Weights of a small transformer language model.
Size: 25 layers, width 384, MLP 1152 tanh GELU.
Training: a variant of Adam for these matrices, 846M tokens.
MLP neurons of a small language model. Each row is named by its layer, matrix (up: input weights) and neuron, and shows model dimensions 128-319. Each number is 500 + 50 x the weight over its row's rms, rounded and kept within 0 to 999. Numbers have three digits each.
Before each neuron's rows, "fires after" lists the tokens most often just before its 100 highest values on Wikipedia text that the model never trained on. A number after a token or word is its count.

fires after: ")" 31, "5" 9, "0" 8, "\"" 7, "3" 7, "7" 6
L21.up964:593413513369432428561462518444561591538463521508504575443480456499501540569491419471469462437493566525590564472531606530458485403486558545483524509477502510394518494595511465535523528446453532593401490551446473516503504489493419505429505479540525508441480457458512493482456492520391452598487479511473516501583470507534447540488522431426524547611504505526465518491517508465472465556487520560539569501558501470570437557448456464599401477468495534542523538459496456469535555543457431502469564504510486536546483589528404425589467438408479521656582444560524529426551467569450472463

fires after: "8" 23, "1" 17, "7" 16, "2" 14, "0" 9, "9" 8
L17.up78:560413551451530402462543492457547493575433461457485546467621560494409560522494504520529517480482417528498487462529437456553575519557517488416520525461468429477573538509559599455478555488360581561519556575526419495493487489513486501465478499588519504445476485427504512570422442578558393605580497552563452536500423497442528476486478400478415450545433445432519545497472459519424469509515544524506494521501604427513446450426453517524549506416538529504488502517542500494455428524468442534484522446555505584481525544444544496434471505460575480557410370606618522520494514565448511456

fires after: " " 83
L19.up1119:476531531540527518563501490467438480386531546420528460542478507501501526431517557439552482476518504468359592508491606558470466528439525448385493516538609472507547560532537459495511449411488575469444470484502489460493599497428508531431481524425451464426492588456541428504441496503498426563442511496506431522556478506483533477501506501473453510472558392582507531477514504491535408511440441333492562464375508503594533399461579452447478543476457461535556469522552551583475542502533407420509428484535523529564381515389523491460494506518457555564494619482537509430621432568475523550

fires after: "0" 25, "9" 21, "2" 11, " the" 10, "6" 5, " first" 5
L17.up233:482478430395456513478518478481523557517535535462514490492421538511343558650553448496535499463531442608414566526541523435462473541578477495434510552489504382488469548487454571473549481547523543576410538478530472482541534411468533483555400419537502476548511531387381518498497399595518452589551447530490403412580504483442541556610474561432502447538562470476551490452566527485431532511482489570521503538477487415473495430423521620499658471465491489458489482469500421486503522632554513510463532568517523474604518506456422469504460503480417505597472470535573520510457510482466490469

fires after: " St" 26, "2" 18, "6" 12, " st" 6
L19.up1088:516518531473492460501545540514587504515441409543503404454449481500465493553511411473452377555540409576549449499589440556604372536629527513464488512487504538486439478480530520480390558496522461524468503459525375429474559516510512461521423530579546557492507519493538472587520486539605475542563560555477443454615466479512538507501486532546463520457515443484508485530480432488472523466488515482525560538513609421451509547525457494586553484516511523529555481384493457507537521499502591517490489486567450423531553565462512503547496459471533494462573467499527470457439488480397525559

fires after: " |\n" 51, ".\n\n" 6
L8.up223:492476542487489507573523570524535510482480490470523479402522531509524479462498501513458483485571545537526470507498487503589420537539538510463551506478641479455519564627522471450449506483470630524469506410433464500482523447439484464473508545510647516449511516477467517648516482522505463522552493523490464405546496470505564531499469583565469494488498496480539558531503499502549470455492505425521553503478550443491451463599597503479514612435434537524537475489515482490530491495416355350494575551512487503481462573509562506515583479456480520575501517568602381558595528640455567591

fires after: " the" 39, "," 18, " " 8, " Marshall" 6, " United" 4, " in" 4
L19.up1023:438547485497424427481479554578461516401494529478521481448518532547551553538578519533486526595486464551404488523498477434480582601536523455481553503430519504486462439463476582493408449490532496477426532491455402506464512464391482483483438530461544615430549497474470431533531498582504470536462486498565490491439453504520470515515510426535530408480456528530541567551526537501485480554415523507454508528458542492485511427419472444569498478483484609433485520443439377599465495567515502467404558506520524510560466559440499519401419479514504516574535505430549539399616453655463523528

fires after: "9" 22, "8" 14, "3" 14, "7" 10, "6" 10, "5" 8
L17.up1077:658415527517557432406535483493630542531436444520542444486567497517462561534560456466422464567445482495469466518540385538487519474467523489539569513473485412433458512546513514455494496493447579560552474540456422462534528458552473533382502529509444529477474463392492575615498418468545432580521483530556498442561491441470607523510508476466412500465540422482505498501487449466473415530428525466473540501563552470449370477489576562512453575365534489456465532563506414436555467566498446511479510505605445535474517552498569486352521503529482496523439417559514474483506518567476606576

fires after: " (" 57, "." 5, "s" 4, "0" 4
L20.up190:475553475403486480527498565492486570532547478394583577560393564525489477546584517559469439495527504446503537536493502400437501427586601494475518529531525455444492500462526535501488439480577504632387407572451476504525539463507450456546459514478467529427513573518512451464519500439557500536444529566520527406494577503500568562472445511580520427482548448489499531523573490444517460502463493460486577509494570526526486551521522603516497483376456574448596506480637479475463480486519507510515583428554466447408410513472427454488449538554438534462506495406630471558444501492475514619

fires after: " |\n" 51, "\n" 25, " " 13
L19.up1000:515504443487476525596552517474546538548494560539538545417421421497546461468579564572480474540499548595560458586511516541487509549502512484487553541482500529434518428598433526441486392474501588523534601509399471484527548485454528509482400512502476513491562517522593499616495517491549403550517626521439543459460535466467631603488481500488447439551471516492486504580459489473492458495405560503478467609539495538482410450446525520475532570481466543443438587531550460479544446533455443403431465582503486507628460567567483539496403431511446542462486463470499417490566451500445534559

fires after: "1" 38, "9" 28, "2" 18, "8" 7, "3" 4
L17.up762:436492485471498430484503463545539475537513573483452460461457520446439533495500541535467503383576487518531522456543411475512474584451598553460504503483534472485513539462574512494459492462475682674443498552507505506494508502430517365506457515500468528436451545534406486534536473536458485529545540452504490484585535454412565504442494492472476439447506488487513541496519451532450486528543517520501594525532587396455482474523491471546528507451492512388590491512517475630431477526478487492518434498540447561544461506442494460515414477433559498620471511476553533472518472632340476484

fires after: "0" 52, "5" 18, "1" 5
L17.up62:593439485539486532533480540474483570486532530527464518478564486536538519487418442478429525445467420521520447523460470497448525498553506411534500501454559380370405568600515550484525405504509508516521422548549457537362521505427529529445537447495503555522527479390490560586530429480488512572436494482494524488432571522555609512561570478509539391513547531451510428463510535424396484479591437548451499440589549481517481448455507505624518475422461469476355493491583511416469413547527566407473465508498460511527539516569605506504522478512523523582501487462486493541489439501509541436

fires after: " D" 20, " d" 16, " Da" 6, " N" 5, " De" 5, " n" 4
L17.up1017:460465541463636431531544528528415483473486511487572517458401407503469495392476509555506505464530520507429653504471504478521419526451541486422479479558570522503551492466492386440470407364533494512430554537536558407525610505512463487542443531644528495479475560541570501536586539540507403460596501492510487506567500414510520570507517616573412532532444412514536501479458477512591441473444487481545549575375477571515445523558579557507613511531443518504526485438444494488500446459455406504495462503507522565490515524484444529497491565514492388465422516462527464503602483520544522511

fires after: " " 29, "1" 25, " (" 15, "2" 4, "0" 4
L10.up623:487517619501455477533521428698429512383470463470541401518540517522468553525562493508482478526544609500510630489450513438534447585529517377552499510550578443422537507464466449505383541537538595494367499438557517493492453505395423537538493481485521474475537478461520521500540598491540592538612499499517499477485375423429493538504455413502561500511430508527522556616413491598570430481507526399618474492471503459449540518515521458547487508487460515531616502548517536518552464448527406523494530535493488497470492629508469649511376450638486517588507551416524487428623476606518538433

fires after: "2" 21, "3" 15, "6" 11, "5" 10, "1" 9, "4" 9
L17.up1141:566472527434536505452612487507472530541413448493533454451534490517467536572473487491504450503515437524387474498618426485562491550471545524547571543490473527429463417592512529476543425466519558566554600483586444488468511500524535484444436530485490534488487498323533426637424480564545495518474524495529449382531513505368484561540463533499412577590496420422518501486445431437517455476378512491453550556552528520409384503492547573463540539504602543484562501471418500383427454653466563550468485551528484549517549581483584517450513570478523471466485429598573430519549496530459524576

fires after: "1" 21, "0" 15, "4" 10, "5" 6, "8" 5, "3" 5
L20.up137:512445441419484586470510518490542504448374495558524455465533483561432539548473422535475443489536478443505466501486492446534496478515539452485487484480579498284482501546507522521534548460501582531458486480590450397470648508512451502427473523594513506430500532495419508561422434536565479538479466530533523501505451548447429497452485459423489387435481527449558595537565457493540375546448473567594598491452499524487531487507587498543452428498450559496487553401465471497488537584460506468478530544530535492539573702501543587451557498499573529522519486556581470452499523539474506555

fires after: "0" 20, "5" 16, "9" 8, "4" 8, "\"" 7, "]" 7
L17.up323:512452551486424490412407533418510509555434541505518497526561523594397501492524505524460419463483504539428507475504443547550528514501550503496498468480527436526570557542520543490446459497427611550481463537541407476362595527510404512427449517543482536474470519394488476558514483534480463627489590545487494442537529453479647524571559528472439440548551506559494513447532510475486421440531536441543523459553537472457450404536590554506469487457496531496483553519583539458535431560452462490520503428494513551508402479496492519488465501450486554575427595574541537416500489530449508612

fires after: " |\n" 44, "\n" 13, ")\n" 5
L10.up277:535446500415593492533572499512535459467570474482468444501447499421420496527507584533500450480560610531436497590440450487447354602498495527410571496566509480428454456530615529493529427573507562573456543482441551343449456465461455516467520538507494546529515533499541493527479499613470499497458503493504496455541474452516504499509525536531544551496455527516485583428528448483495491479509497501481535488441519603599481478519515490487582502463445517496513515536610427602525490446547445427517526432510510513489570519432526511370469445576460470471553553522469479501550474546501527541

fires after: "\n" 49, "\n\n" 20, "'\n" 6, ")\n" 6, ")\n\n" 4, ";\n\n" 4
L17.up888:589397498455572446560483577543560539443512569532515485454489479537447484468545496500564493486503541582522529515497432524501472544392494517364605483551519504478487524533528444498506461590538575521568639525437551581403557514501530484415482592542456510489516561490427475503442483535573447628533579590451516488523458551447503576525464513498427444450442541572460580476467535411537475409500476411527524461456533500490524518527503488569537514483514524458488550543546453510494453490469453512500447463489513509529429526534528527526490477533486480513514483501512525547574416579453554568

fires after: "0" 63, "9" 12, "2" 5, "1" 5, "6" 4, "5" 4
L21.up932:516455471480511541426507585481513508511528580524502469482513562568443558477545502559500472410464434536570495570522459541472478484612529606480533496492619436491484528593583534553484522518427566552398482519601458503433575447472459439388487461549521450495453511372511498524541428561468458495407625524493452436457535488530473493474515535547503357488518527445523503560510496472446486480517458521496585451510557451359549545441452505528534495496458505424505527482559458466480497472476479477510559503574420513541398457460488534486353528463505501561399551475583488381508442512385509483

fires after: " |" 66, " " 10
L10.up381:429577454475494454593589466450558488449466482553511536492486477479454458488617569515482480391560460569461530538477572480446436525636537522529497505552501430528511518466475569508527450499505456578505597529403499531439475497442532512516504465462482492481524495507562474502496424457546491471467518599446517429515523530434480448510515505448497387621392520517490540489461414468545547488504559472517516555515508507493467488450557552445573517512476500486512510352569487558402532521442488467500451568534481527510506537532460507468351509472435519537497583485482520400529461550437504523

fires after: "2" 42, "0" 22, "9" 19, "1" 11
L19.up346:436489602522558484496526452487420507489458559551532470463487551550438491435493571535503465444577552479485570481476508477482444565485438377512465536495573563460512450467493450408527481409518484512433496421559455516489573447406524469491517446474533437477447388496396509468601470429527478501610514558525393480514454359495517448483473467480477473529459575536517427483560493482458546511542539567493589563509382524474466406477499475572467566518432459499544406450449519478465553469477540453480518499467518497492496537454481525436540521521585469554472530463580458527482500539492614529

fires after: "3" 15, "2" 13, "6" 13, "7" 12, "5" 11, "9" 11
L17.up690:590431554490563485462514580508552471563469439421529403447468515515481583562511426530486459540497503516389509513603474542536532514445541523576556471493526463465501485597526548407494504519496546549511545510522469457473612437556531568422405562525414510475508538428526466592452460497509512555492465532471454380532430546358581557457549500489441539517439471461487611478489487385527406473470588505458519477496500501516393467484536582449555478478535550505525486498477438488478498630392420517464408412573490614478437488429501531368481527488522550539458490527521462466499494529420546599

fires after: " " 26, " a" 22, " L" 7, " $" 5, " |" 5, " wide" 4
L17.up1124:515449451443509493491473462465535377385470462450551501531478516536540509512490528550508570495647529551428530540495537553534398489336503501520550511519504524465502586491494501504450473466525449539499595502499480562458410433380541418568573461543521462452432543483500464499538603507487426464512473485452483491427568506456427424539500522504466467548475467607536545474453465494425496414487542503467520500484509546409505565409596497406551464506417486455529410505543481527458512489483474488492475486537430504467491494461476474497502525538480503575433478500616461451469508488511417492

fires after: " |" 28, ":" 14, "-" 13, "|" 8
L10.up579:500466511512479524531484504435455701458459515561514489495506400414455483526455517472456474468516497466471414534585476466457513518595606548444503502473469472542587399449454559471518452501515488560466564571441510446556500470467499458437494566464516464456468561543570463548423512505476502436558588523527429455501529517318484489496576514526512525525507495517536620536412475475495443484506434403513500476492531504498503456516472446555535526470488509517435449560506407509532394560467457461491475481514516525539539487465495435524411510376504480520509544512479485466508507526399481472

fires after: "1" 29, "2" 14, "8" 10, "0" 4, "9" 4
L17.up85:532472535475556477537468565458565417507438519456471458535526508458564516495443450574452469480586471511451468456410460476554451492531496464483510468519519475493636577549539552502444420380453503494417521514496431497459576522528464460534456461658561591410522526484535480562517495553560429476560463589586501461556469478404555471445535514462499396535490449464551513508520436535444446478534448545533636495460588515481495423494544543501457594453503545518559563375524537548540495544358449468482456450602579547427447500502570542433463489517508561570484437479549425507511439420427503551

fires after: "," 62, "7" 5, "3" 5, "9" 5, "0" 5
L21.up569:447504557474526482545614515505447531392532433526510472509462463448377444415531492516463435452554497495434607499510467542451475504447566399429555501484570495474502445476556557370470439462489453552457570494479442358447607497450527492482454530582556573507489450448388458525563434466457386517580517574480526408526483561440490526504622452465508459572499544496477526471572481505490537463488498474558537516496477505568461505439484467591461480473547462438475540398500471530447477501539472519520512482570558503531493610538546558468493462510533523591472486597505523450545529619532517610

fires after: " " 28, " (" 16, " S" 14, "U" 4
L21.up96:415501421552480441516442476549392490459506596476538491529483457499532507489442624490591456482551498483414494569524518506528459502398555527451462535516596488532474522507497494506400507425524522527425533501498552414487492492440468467512480503560470517534486539454472382542461482540511488552497495461466368442527491500488505442436469502497512418428472513634437616433495486537458476540390540441449553447509596544486533442465577546495389513529517548481515483471496531518511575496439447444497522503513446607466473563413409523395558487443453498521497542498553382532548536545492479494

fires after: "0" 43, "5" 14, "4" 13, "3" 8, "9" 6, "1" 4
L17.up171:519455517531518499434457580518488517498401538432529496482576442620415505475458471522502486527483403434453479558536456437507546505547547512537441533494518489420476529572518471433537477539505570471522525570553474463467537479482486552369472540498467601458552496379520556498483424420450410597446536588526480430423539561517586481508599486472342511535579568481502411515463418445496482583423533521475481533549540409484492543432606505474435574413524500432520572474560437489469522577479469504477546504584486564614516423530559480568506526515447531529478476597554497501463507607457594544

fires after: " " 65, " in" 13, " June" 4, " May" 4
L21.up1014:501496494519434497458460476526462536525579666469547457462493508531523587568543512464510348436486511567512501497562555607487508571559536568482434492509535474578468372477507417467441571502491535530452459522493477501433438530504557523409468546492517480439490487486487426486501513470482580475591445513482448450505542429520444497380513533422496475498410500555572563570521522536448466437505493475513527480454510489497527453578506494538456534508443585516526404532540469557497459555560477505492471477513434480477465455441393514359493464534535509554504497505520457451552470572522607428

fires after: " K" 25, " T" 15, " H" 14, " B" 9, " W" 5, "K" 5
L19.up780:434479467504475464570534458480484474506449480482535540483508597604437506535519514638564438440613495529452575469512521662497460456534526413472575518468580475463526497484445480475379471489502473575463544527409405444453468482455576493556514463521503529497517515402446407538493545539525440563504601523415516423494514525510453517548652555498476523472501501569532514534460482538546473576516443477535499516513586488461493507545459510580655474487404484431524477529567462493449540470516364422518499453526448525506576480445462519485412534507521484568483571458469532469567508568520506470

fires after: " " 47, " in" 8, " of" 6, " the" 5, " \"" 5
L20.up718:456498455539431506570500495461473603449453569505540498447464458538521595557517523549581521537578550551482457471597569563563527464479555537541502492505506519491465489481539484444505508443509520555427414492469463546472608537483506470434503563526466500451553482542554467559456471465488452529424566490421469409557568495506492502482510509476602539510502432500527399595518492424540464464544495476449537476536549445525518477573529465579433580521452537455519465486541530484471473461436428483405437457491455409485511490524411488455532516505474574602603514499476400479465442589392478446

fires after: " in" 36, "2" 19, " " 6, "0" 6, "1" 4, " June" 4
L17.up484:478527501438409416517513476494505540547479494464512500452469556457510485491544489502462555438489463547493533435507487445453453548398557481514497503506580516471529463524500510477432516478437539460347501529437518550431541550375489500532475496551519501476492483534448446568556480549497521609591506525518506434597478405525563507454541402553469377530481463495521456505593508457461452452511504484597553500489545436443499443529509516515538530472505488512565506419505527602474347497496400446475554436540509529429440586486531490510438492457544548558445504530539503476491533540392584526

fires after: "|" 26, "-" 22, " •" 11, " Labour" 5, " Democratic" 4
L10.up527:496553556523568518511488500488522658505503450510556505473495524546548541504495524528578466379409518485466506514564483580458544514489472533466502517435578431538528455520463525483503568510548505546516531516481512511524451422440496501530513519533462475506500460486464452509317559540480486449512508541505440334517488542385488588388573468503443455537551500482499515588523443538495458446509559522583463516426481473525534494487494522498519566507470527446560473453511419459471389542472428519482395565520516514638605519505523481552378467610418513540394529461517452530458473583475482550

fires after: "0" 23, "2" 18, "9" 12, "1" 8, "5" 7, "6" 5
L19.up1121:451486392486530520486535550508543522571411559474515522456519493524406511515522448601556553419574542588503506507488428507494473447549493491462519472469544341373439535572524534534554450524440482516476490475514532453479532484468587479399494447531510539484497528409497510592495443484480499545511519497463463441496661504524568483490551550488517467482566450545528517547485491490409419568544516445474545465408503435487447498454521525520545506509396546436490448475510498508418592517502505376505484514469446509564537548525531493493529500444452502621510483550479536431406448447452592482

fires after: " in" 25, " the" 11, " In" 10, "1" 9, "In" 8, "9" 8
L17.up883:468508550446503436459501508529512439560473514458502545438488554527471475431508446578473427496499486472463421486533373491521482475462550434507497518473481507451530462550506497508466458408406504449409522557486428489489602547379493557490467548624520523457435506396577444541467459541491515511463581388514528489479553547463512507496403461496508472441421524500543533520443483510495495500520472487474495482464507499521526541439558519497553558469457540481517440450426502553393477473433428431458494491529538559474499592450546599376485479406472571552500500600544484487501440556466549511

fires after: "6" 15, "4" 14, " St" 12, "2" 11, "8" 10
L17.up1090:460510439491527480480572556513556460488539393484499459443542499505364462553487437624509451421598505533495514531513460600622446496498532510407441469444535495467566606501545540495485486599569486516455503450430504404423489492492530498530473487588532546481484494507441565485485480534517458554486459601443487549553405469391535580465517466580501497551521519436495619511561460504493473613536495517508480490490555414468505500548520426497626527549417564377560370453466424528444520543553481406487499528567479516563527483484473439463498494439495522521578507501494566465488570554400541459

fires after: "," 26, "." 19, " May" 7, " July" 6, " in" 6, " October" 5
L20.up1061:460504427414438410431445499511446522458508518487512429531494517491614489458524440513430443523536462489603538524524508491545491550530564498439569501502498467572599536482494515475398463453487605532384440474511531549483606530470477477518508399481420495489499558460459418484503424559499525472565485510552531536458455554523609461495455470410464390509514448554597620500581458511537483577519502487449538424555510416426547417509684459491493505521430508459563505505436553565452519459485452479490577546502469513444404545535564482536516543535504476645544558456497478491539510553494494500

fires after: " " 59, " the" 9, " in" 8, "born" 5, "–" 4
L17.up738:476469527467471507462503470492433491481439487431509560443503445532450479507499520487433377412567525597436534503539548451556414567495591509426465490497503508531524561515506418525545460531502474576406507450428557553447492516431592435573449613536481427484529498500529426518423456621438518519518440586523403459476539462493541494511459584418466457497435513511505560512411482515526434501482525417578507509463497512454541496482596481534522514469510628474502555562577533664477483515474420438512509503492425485507468508367481450420403511523526486550542489446458483381527480600508481551

fires after: "2" 78, " " 6, "3" 4
L17.up943:457424429408454466423518439521489518559544509515491446436397450461448507507462463622502429476572515500490510533534509602499455469527446541483501464514504478439488462507543434471475491471439556578449450421480502395504604489512499455531484543547614577457480500399522477507523496478628507472489555426423512377545580460486523483399550513533438498549541519480573613585607485518547484446407479599528531445527475605481501523570553536521578517530380552424432510475462516536568558519495403478442493463494476482520394464434454609455512524449487495495436506520553491479471426557485516540

fires after: "," 26, "0" 21, "5" 13, " " 9, "6" 6
L22.up576:462376527492509475454543453604450498510494642431473451526513470540504495507522466567512582412584610510480548515471487464500514437499501409486547504553492433523513493529556567447456467440462443597424410503422465535515614518455546513552474538504577528514524499446514494507551505592555397545532498545457543442577616429554583512498450500413498546545466532542576495517511506553601499492481511526552553578474572468500493513471449515550531542490471521483496531486511506572605505517512450502527506454535546455526408504473533478428493461547514439598452489463568516433471506634478499507

fires after: "7" 17, "8" 16, "1" 15, "0" 15, "2" 13, "5" 6
L17.up135:577439555485557440406542530476535555518468530508497456422547520559464630567512494450454448422475494525428465501565518504452515529398481507535552492503443397448508482587511522454502513523493487611530493503502503460441551437511505545492435586585452523452391436435476551598456481610476457548605453511516434428482431452393596523470553466510487499475505452437482553472417523480476465521440629413598544532478501440460335419517476544520530471427573564489510492546537404437575419523405530548436521536508503524477539478461556533401536543490526479601439395497493497486467500542472597521

fires after: "9" 25, "8" 17, "5" 12, "7" 12, "1" 10, "0" 9
L17.up512:637490534478555468514508489512565504556411449471555446483584516514496535543520474529499553503486460536503473593540362462509628485453552467545551521465449460436550503486545536431437503499427513473553475548476385549459511428531466554440528496538486487476500454393491593631480500502602529575561559578565465483462489450507562488532507447462484477621520410533508565560477403510444443521519509474491519450502578482531473384471548582518442610393518484559499623611528409460445477622420491521485495548549511562389449564550545634491491515452446529514438477526640443496515495557557525480

fires after: " " 49, " |\n" 13, " (" 8, "." 5
L22.up348:519492517451556551525535476556537457512495525497496492542438531504504544441546524570508468410558512485435546542458595523425545492547538577500504470603501470535529541475428519492495508544489503526410508495545528500550437509482571373405446545542567497475463547480454406488557500461531576504505459571564513469503497515557489437449485470534537490460484459524559587459559477517517512515422509432378525530478621500499558492556480445538504578532491517489616432467535414482396499526468536530463513528530536461420417450505461534463496507512494528491482495490569476466477358555434523492

fires after: "1" 75, "9" 4
L17.up591:438442531421490329502545498522516486530512570448461524536583499479478449487537463585525447421623514559446498434489516479593430504554535480400467525460534484464596504498484464545502479427469610518410576574538504430348546538462500416479424498608565503426439605510472497535553461542443474523470524578416502447490534444478537482519464530533462452495462454500505548573519508536462486482550469523551587476467587430474506433447481492554504490445510544479567521465512504544393501438470409470514536406541509506486413514391516504480451451400515479559453569501582509539554500575378490494

fires after: " " 29, "0" 18, "6" 6, "5" 5
L20.up861:562384474466473486469470469499509482546476516493509535442467503500447626543534521508477475526489465515519578486473471505555562453510646613452518537464520462497558462538503481509421551515480451532409486534380481391416507420456414549548475493544476511437442507464568493466437437532495466502474520499551516507515447468526575466515555470538495408522463530492494495482570481442480500544541514460459549464551515501428518532533510507543508473418528518550464545463613456608435464438515425473525522486501490564484468563542501426474472498496556486642554531552519510518511516605473513452

fires after: " H" 25, " h" 15, "-H" 8, " W" 6
L19.up317:494498515561478334475518563518438420476473539394553524510444549569459542522481563491535473523623617513469556561435510563552441515489499492542459474509560495486519512477580440404371483467377488553405520512505386422421542455436565456512490495542466549444505458450392588515460506538490440528514437492574502512555531490471481469472423519482463543514498500554468596451538499483503594567489629535532530523432556566491473566460491422529516552478478476496466477494516486641470543465485394361508454470523524492498483456450443464405542532493491489633482517482498423525523467577451468497

fires after: " " 45, " (" 13, "," 7, " |" 6, "2" 6
L10.up692:469559553532437544463556444514449507330449538478522463451418439533485451496509513542493415543511574484457518523540459480522525529429479497598501483443491511454598512445388485487388520432514521529438550357560513454540456508453524539499509489501511469496504529565545416501452576505459559475590495505479499489576553506442470542429488534600494480487485544437524469538470469479583487427471524550559499506539415474509516499476506511404460501534469477409488586531556516476573475507491445497515538505567546437548428578499486520531459527594459458496485527438520520409587546584462508505

fires after: "-" 25, "|" 7, ":" 6, "\n\n" 6, " Time" 5, " •" 5
L10.up921:479493550487481506528462519505498568434521404516584501424508501449578480521523448513470467529498438441497496528566498542491624531586570484502539508506573472536498489535521562488526421525505512587525515563444495562538484439415524457530501632508472461482400455491503380515465547458510544576523488564435418465397518474425467579425568481615508429609534408438494528573428484524516478399490500508639484557519544360449486492468496500480514590482507551490519490553512472476547379477456470483497472489501513462507481615519552538531463550446465551472428604512520419514526475603512464629

fires after: " Yes" 20, " |" 18, " No" 14, " —;" 8, " L" 7
L17.up708:568479480500452508448535507504508375482471533555503394502435482520462428482496532588404437470565384564496504487525531452437450512516550520522472516500495523504497463497472465567483528430510505577591551512533451490489523505498455441601496495542626512513500506471529536542571551472526466432454509531458439503357521496515490459586443471550492469564537555523519520536550497455541616390585500487517504524540535571471566420473523459572535505496489453449602476531484544443491604491546483500422491559517467493419536509534550510603519515480483480525550405467452510511439511445440449469

fires after: " " 34, "0" 9, "6" 8, " X" 7, "4" 6
L19.up199:448462472548520453598619485470467490494473477548522524461413457511381445511588478528584509443609438571502479594548430539540422542389605499442516544465552599457501495541494450469527426542484486533470561457421447540479520468403513534533543441540493552446512504394427502547557480510557422473538490466445522499499526512531564498468443487506516502585448501541483573500492411468545568570596557519518545519478536487486487473458580538511551525391491596474575414475573371505573555426493429386503526543571474619419479532462473416485502501435511455526529507460525466505511480501389513520

fires after: " " 58, " \"" 6, " (" 4, " out" 4
L19.up824:458398433491462445532554520408536641536486477539559493508429516534498542515567488629471475393659498498492513529525500550530367607441514481475491538559576501505481401547530478557526449448506480619441611518491530463465539491441496485488530577549574469442500477463474409577486483537583512484490492530473470397488509478525472461521505510490521516603487511525524514485525447553427526527504446514537530480561503566566504480545527505509516537487450541480509451488518436451456465482446461344430547482477494459547474526377538439496556505473387465493522491551570454484450524543406523477

fires after: "-" 32, " " 10, "0" 8, "–" 6, ";" 6, " Vol" 6
L19.up1127:462505603516497517568482479472566538457424550507476466443436428456492509482484554452506565444504555437489481532481478465438407539526566567521471520427513534503492458534556482552500449500440523608475540533471573526573471497387514429520446568461405494488452424606559544516500497486594434488527556496475478454461568452558603545466482505520545527517486550488496471491508499546511458465442488424522453571488493632517508537510591445487473607474470522499448447492551509591472498543526455425320477539593451543529459513460532511523454496490457485464543489463498492375566546535498466424

fires after: "|" 39, "-" 19, "\n" 10, ":" 7
L10.up577:478515479505501395539511528520469557526421432525524579467479521560477554519484470451509516457510468496498425467637555546410560519539464444484543489538570418568484504535508559507442517532456566615551509491459498523601458547552508479471501627478414491477503516538540402448454521461526540484549572462514517402479555546424466519491531539462515432540451462488518465494430484474604490491489555426590452505557554432491453489569472439524517507491471605511437446550557515467531488506485388470479463506506465462476566536491456495500524434547527487437551480547483462555555525554390468540

fires after: "-" 26, "\n\n" 21, "|" 13, " |" 7, "==" 4
L10.up1015:520553547484525548521468577464507639530467523506540523449470475564598538525511456570518381539529520485549509506482471501437566542509493464501555495543566479596528463575429570499459388494473592517478492515427461509551499487526526474420449586474485460458498510501560394475418516465534474581548517508437466494467566610306503628464414554517553489541538559471502470485480528505524455504513488532594468489505461543640494483394486449482493535480507589483503415487489531505525488438520493525490496504553470584554497487442528491527390472524422511400485434510485491504512462511529492506

fires after: "2" 29, " " 14, " N" 13, " F" 13, "F" 4
L19.up838:506498472615514532569553468531436479513509561524546548503473439501461503489547476488513514522512553349525579492407592518546406549503539446463512492594637541495441587476449429514432513538537605550429490514462482423484533551453569441501433508509507411455478530523568515475522467505522491522566551469379430464463461469461513497488464597517499478506480461485580528460509448516576504480464483497483491550428427520602519520479520475477532556539410487488626423501574549552449506471568486352475440516480558506458457509501379495475588472477391514558479528450519487453563498556449492543

fires after: " |\n" 31, "\n" 16, " •" 6, ")\n" 6, "2" 4, "-" 4
L10.up1003:533481490506556444562521545504513502543509499597538439488538532532474529543518528421510453507509586484466432509517442502475571511603517454469535525431566423403507464532439453482558484595515522527534576557524477431504494499459461493466469446457445488468576479432504548568427513485495437508554519459449486340507486593470536529363516543496465583555545484477522613585481455496479450503501532536501524508410553483525461459592524473496542551438455561517520453489491492540523487476477410476479509449564477657558581468387583514454447473387443430543395394492483456583512463527501490563

fires after: " d" 19, "." 10, "D" 10, " D" 10, " en" 7
L17.up114:467428546547501474522513474482461555455517544514527416608458431413503535466507516528540413563586508450446570503476497549533494595509575522400495498463504535530533476483546462498494505480518602474459528520490572406528484469559553565533477601540502523469446470594591522516519464539543399467553457473481400543539546535431513559451445526429499573496444510555516522512498518529598450456491558477591498518389503516521563506534551444521521500502489496562583431519423443574512455483571417521496491522514484570599436556428505536532461500488462433418496514535498507423549483546466521574

fires after: "0" 26, "5" 20, "3" 11, "6" 9, "1" 7, "4" 6
L17.up755:571315504455519520434476522517541540497408548545510509484494577472580529454552426496578418516503495523495507561498500532476556466531595429458478490506517453358403529572495437517483581430492536432512519580517526411424534443498528549453467533501463554479490465510519564514459438497512520516467542442519512476487554577524475534527489483455432489410477459487519394612508486495526402538535489460466458548562564566446532520509515526464485581395489492511456506440547494461528524521503455417542534486525391504489473606485540514508519509503530571536383480582522432512483513542489569476